Part of a small language model's weights.
Size: 14 layers, 3 heads of 128 (1 for keys and values), MLP 768 SwiGLU, vocabulary 4096, 19.5M parameters.
Architecture: RMSNorm before each block, rotary positions, no biases in attention or MLP, tied embeddings, normalized queries and keys.
MLP neurons of a small language model. Each row is named by its layer, matrix (down: output weights) and neuron, and shows model dimensions 128-255. Each number is 500 + 50 x the weight over its row's rms, rounded and kept within 0 to 999. Numbers have three digits each. A neuron's up and down rows have the sign that makes its largest values positive.
A block is one neuron, or neurons of one layer that tend to fire together. Before each block is what it responds to, as a language model described it from the Wikipedia text at the highest values.

Description: Second word piece of a word split early, usually "e"/"re" right after an initial R or prefix, as in R-eid, R-eal, re-structured, VS-E-PR.
L4.down444:506567569528428469554366498541550553488518495414404508495576528445572497477520461478508535438551522531526515498488490547491481440581499517539494473633529473460498517405442476492509535499534562506540487543471541505446532602420551564440541535520498519558412455538518483499469563469386501439534493509507413522564400512510477369469501550461516570488534544492501483456478414439489435437528

Description: Determiners and quantifiers opening a new sentence or noun phrase, such as One, This, a, Each, Another, often after a full stop.
L4.down183:589472581467549414427510476477512480497570489522485566454457502502511568540550468481524463524589430504435534415450562579442566510524480442481581382521490324502401457577529511483542528607570448506548508566474447542480474484459548459461524541461436488509526484452493495452511544492500439558519472550446533402523486570376519471506490395498457430518494449506367508475527430458509514420419

Description: Opening fragments of words split into pieces, often after were, be or a comma, such as th(oroughly), re(structured), pl(ural); also who after commas.
L9.down24:531457626414478545557575405536530601525561447522448529586500555554501547455480520619424500531556617431570515535402499508492451497556448513489426473421501535423496514538487411502710500499459489537456474462464558572511464388538489456557535589473522564546517467485434504450409472475493491511514454545548495484457483540469491457583567418484478537467586453491434453537412536510539419519431
L9.down97:542554417381480552461486593583451486526502444589443561476447399436449526475482511490529455414510466530505486415596539459517475566530537542504539507501409450606460565469449454582496552507428443490479549440485465474445486528488588402473560553450564528501482458537449494498520533504537454559544534458590441475511452459409525466504590494514475550559555490566556433461536481461548532505476
L9.down163:508537507524474535466548451475532535463469407413570592514447478432563435540472471515454477487542472454480551567516430416478508486529500494552501438539369479465480401557533543394464627520549426491417534558505507531648498549552448503552538507481459522434509447449549451531513552550440518534451493518467435431520533468502507608490503477564486430394432441452463484519478437514452537481516
L9.down189:478539576528559542461365575532591416442496532436397585410536520517440518525520584474507485513560509480485508542479569527499459544430531462576400470479522521547477495497508563492552502496511498470572526509438506479453498452552494547528500492526518485517540558579538491471469541525427533514463427492516551566497469541532575510555531443542559535400515444451555588480524530594550493400515
L9.down400:529440462554504395509549518542546530499482538496467448527663512492540458582551582472537438540596456521554428518551537573430515528455451428492523532478430562569524555525458558515385517497517510414521433534446519572555453510558392504529467546510552435543418559537490540552564525444505505567428574511544461519533435513530592536540487506470445571537531444475382585565526431607533509492471
L9.down584:514473567496413438526528421465478407469504534485514453482477486465477570502508427474403511563616545486529497468477436494600463532495392545510406567549572531472530522583493561524315457528399532441576487496480596456551496512563536434503381500512467495520539540413560434627560491498482468603491426395538585467493523468545485557477554521577474501533428533523468493463526557424499497455402
L9.down612:485622495523429503558505494464526416507556548440595574493519555546518392519510481512561537565581487365487438546564506593567521499517537536550439488529510431482519452580470530475387548435518457518514568436558467521402593526470551438527531344512488549580458523517456446446430536482474465465478415541591505508504501543454658485463500435500510429398485473544500459529535526562491591509568
L9.down658:504601579585471566605437556546503447534451513523464435544528512504513431440589508602474554423471542612528481483510563396480464563456427469532520511510538493546440574435462453536392560485515467557568469574474492544445468466569500450545518459499533450475471544636519509496448533409441503577553555497412452516465498540471479495438478476520494487520335436536558581528534609572529566517510

Description: Words that head an of-phrase, mainly "one" in "one of the most/best", also superlatives, "first", "variety", "advantage", "preservation".
L9.down14:510409580508509573491583471526520544441510473494401494506612415501502579484506496573505549559489552551548589503425485523523524487503509481478464494565480516507532522449548521464519544465505425455464467551439541460518431506514458500546450437599555535539447483483589444511445559553513510538475538440571567513495514505440478450516529499584566495500559561503575600484624590486541550448568
L9.down175:601421471489484484487463480530489526513501528444496511471546523506523505492470516514463501472439532498486561457477447469520540509460480458456621471540484473517511483465515460459754567478633461453459476496494507433466496475501541499564438452564389536538501514589474555457450441512513511447501504409546483632528365485430593491435462498525490589517415554454529507417515494470524553460555
L9.down196:553489494462508470501421530504508541580449460519469533472494534485495572491550402540541521484588463459505522507445493516463532507463433588465489487499487494548432534470547380476511471517626446463427493506505451475490516412495441568459586519558440476427477455473466532551457513450565494512429483464489578499551425471498510553568498440510468413430500459499373591551452580436493520493421
L9.down279:547487550498517523481495487512480565412451469468521477481537511409519518469584483512560528428526401488460460490542541414504472467419559558501552429407585433546457436499484541499493438562587444525457485439453559541522567467439440381553436393550407529490550509503347483415424466487431557474499476535511548534509447475514523470507517427469505523511529453533551442453505422524493565493591
L9.down282:446545437417459554422518587577496478511498466513461539544572488539527548488465491544434455435419546597456484454522552558454454495463486482582526502387509512522462528471495527564447428416527517503444396509530565560575521485471533520434518499454391520540551550557497463523476445510555462422546499531543482564424398545412454549471559501501569477502595480546407478458394499539550449470568
L9.down360:508423437483614417516508516468452439579515502540483450591502479484445500507546472568440467568481516455472542558439478558415566461490478518526494545483469509615487480477435566474465556454514454569457553499509432354553463557501488459461539590463473440594444515509535555483535532519580505560497381447573485528491348548492501515549436459525411553538474500570444551484616498449486491447491
L9.down604:425549435483557515504508445511586606473450446451520503547496530508515388490541425595522487495449493487569406532458515469486422519459469520534517425565435553423379463511508433536760488480577551555542480484496407516423442520455472516509524423584377521508473454508510556488427488512453510507531484557526519441422453448496527568518476455434478483536469465563531612480488454528548489415464
L9.down661:524442524555502633588500525473508463474531492523467563476550542449490496402474398562571559452492416539445497581490458448562490446483507506510537532466445563474482502587515560414641486382500468541458428416465468412437470541540420473460484445520574443547491535417502506555432542565484507512426552537501447582503498483417433405430524528513521570487523481426465526493510469411442462563380

Description: Short opening fragments of words split into pieces, mostly verbs after a subject, auxiliary or "to", such as c(arried), c(ause), con(clude), surv(ived).
L10.down55:526477533417543470414499573544485444542502481448465481478534454520453478446505461497547471481473487457513447513466518510479408498515519544624484507513562510539532512478486510479386443555474504461401501480498433538515574478435442472402439544501402450621500428498522546574465526476378464522522530548597533489483516568418605479562476479560609494517647495518507453493417482448478491488578
L10.down61:472496507517458499472448526384467395465530484503551513516475477484506402479488492500525415524520550506542500501430458492486393531556550559478468416498477510618497573472409445525430548477502455367539490489514517469470495539557468541522501499598439468528407537489559575505520477547536502541467521480458467416351524483559501532587478486493437476540524515598530557508557496389489514572468
L10.down129:554422464523459450478472503516526521503492545541422565507504417552431487374570576481550477565574526426532456576488515599580431471465441428503418405507486454383511473501526490521567529517483397569432491503594499528481565474439487467506489421438529514473553435460451527556559537510533608545391435535575540406529500510513476570475521549514503483508546461497485462463554516503469521476529
L10.down249:490482511538492545439488526482518465495467465539469497457483416464544540459588442463567507587518477504414493560483509493493505536464534551602582531545479524465547591518501560534333507627361505459548483519479514486446484555545505490545526531416454441525570562505450588582454539476495429511433489426530505495530489528472506456574607653483517510520474566433517523514540411578525512504473
L10.down330:484499461578499518490469501522429527424480543621598616503576556579551428585520574500468480498487464476482471495496441536432511574496558465471503573482472521447442501445591452433514540510450536492450539475531427438551509457515550505595510449588487499516502458491423489497549519523404503529526411451496582522613456497427515559438521498517514460546566494587490531415513585488460554466507
L10.down362:583439521461464603423473522519477454582416438515457524636416513453472523438528506488490494493575499455514496569490506495532433504476572524504433538475513456485554480465509475457514528438538477517512500494454534477522505472474569479437489469600550503490516504554603512511480470506517487485431459643479459523458553452567454522504486534504458553509437444578505513546440518494569496444475
L10.down380:611546507526472433482550430498506432522558456424474407518474505469459479512536552466507461476609452487503504501421488504476496550617549565476553476415422550518508482482533526487466586485451542507571422604634535579560458560478579462528568533457527530478524579533429603519584520451426536613476516484540530514497502536513534502516476405574410576538528523543413485439521508491461511467509
L10.down548:503488488478459520568480459535514454382511484521583530538483589567456484499500525507530497524550447476444503545532549527483550465489531516555501476465532437526485442493483522431342494379441453581526598518409550481489505538441536516519517496410504546475435530514486508434441521465486557479552549525641567436542460509505450448458473482536483486536474470550435462516430513478481451563521

Description: Adjectives and quantifiers just before a noun, often as word-final suffix pieces after a/the, e.g. no solid, little body, brief period, illogical leaps.
L10.down128:574473460489483486465483432556544464451484463384595569505548496530458457425498429458536509487497569486467572554585479616507394537473496539527478545465584476459497481417449496630523561523524457557484442507529475479438535470534529524424503480495500439566511559492449418499520543579534558573532492438484556536517561480521483586534439546549546494436528503434507503455480451567496479458637
L10.down228:501507542455470461468505558472409482489525524461476458510505521416477488440543492539532533462499536658389484451473555578475467479483551486489570574375467502510499550478469579576485476538454481444421475497503555447476512577478473547459500514466503427471414540480463587444482565483460559560479645592602530465482463482555478589494495507545463455461551496521477528507489487580531371479581
L10.down313:456573561495446535557513584532481499550613476515534573450572486438558433486473557452496510474481533560475459489456476524357472427553559476427629401442457504511448438505549498451658563499637559505527515522493495428571516532467581596474458506533506525470456483546510509492538464472496472471457541586412527519486538519563515593548524441553495417533455556499579550505478515531511531572452
L10.down335:493566445502436512563527594512482413474476458530553519584573477541483407443536460470503483543552469479449525549528455527464590462488484520539533498449422563454409548511554534468709563477557541530572468494517426449491523417533619460484409513531507517556482462494449528506480461447417491552593495551458542517510515544459554513440476477578524311445558543500498545484484491435546537503533
L10.down462:553440479489483486436429431412514616552512429419531481599471418508559562464478466411531495407493439520509452471525530447496549486423499485484520473424524433479505543400487501519675518501555519508615486505493470461516423437539498463448511485514515441512489490576511516464511546590557447557493440387487532529526477576565520526502571486406452485597552569498496502520444589533470490481548
L10.down570:421425469557419518587433445495518471477509485585502543478508491557537468518476503584571540479423539555326501442432435530477570505489466546543450537596536463509497505388481510537685514450415561458435534489605582521571526565567392486495512565538495513571501431491477459556429451575407494484510556496485506460428561410433407486490562578570543470493496418584492542463438551522481498442524
L10.down678:453432482475556533590494540445558415508552511441527442504573510543472583497450467378527501465526551553542536488545549537490512496462539397489582482333525540454469467481505455451702503501553498541392472422449491514396516525504398528447516476480444520533487598413477487566404522483564451498483523542435475628491531470490417432489448477541487537427510464536502404519490503518551520544518
L10.down742:539499480485509464420488504457550472493452558501545524482488419580540472430511502531556544478505565537435444536523540506493436513518498455520508572463472469505486519449484536494711537511525525494414435567460522517450526563447503521458529479414456546526588541474493421555534551535509537508437469405447573627502560483445433481593485529506466434520619466452541423476427478502520662487487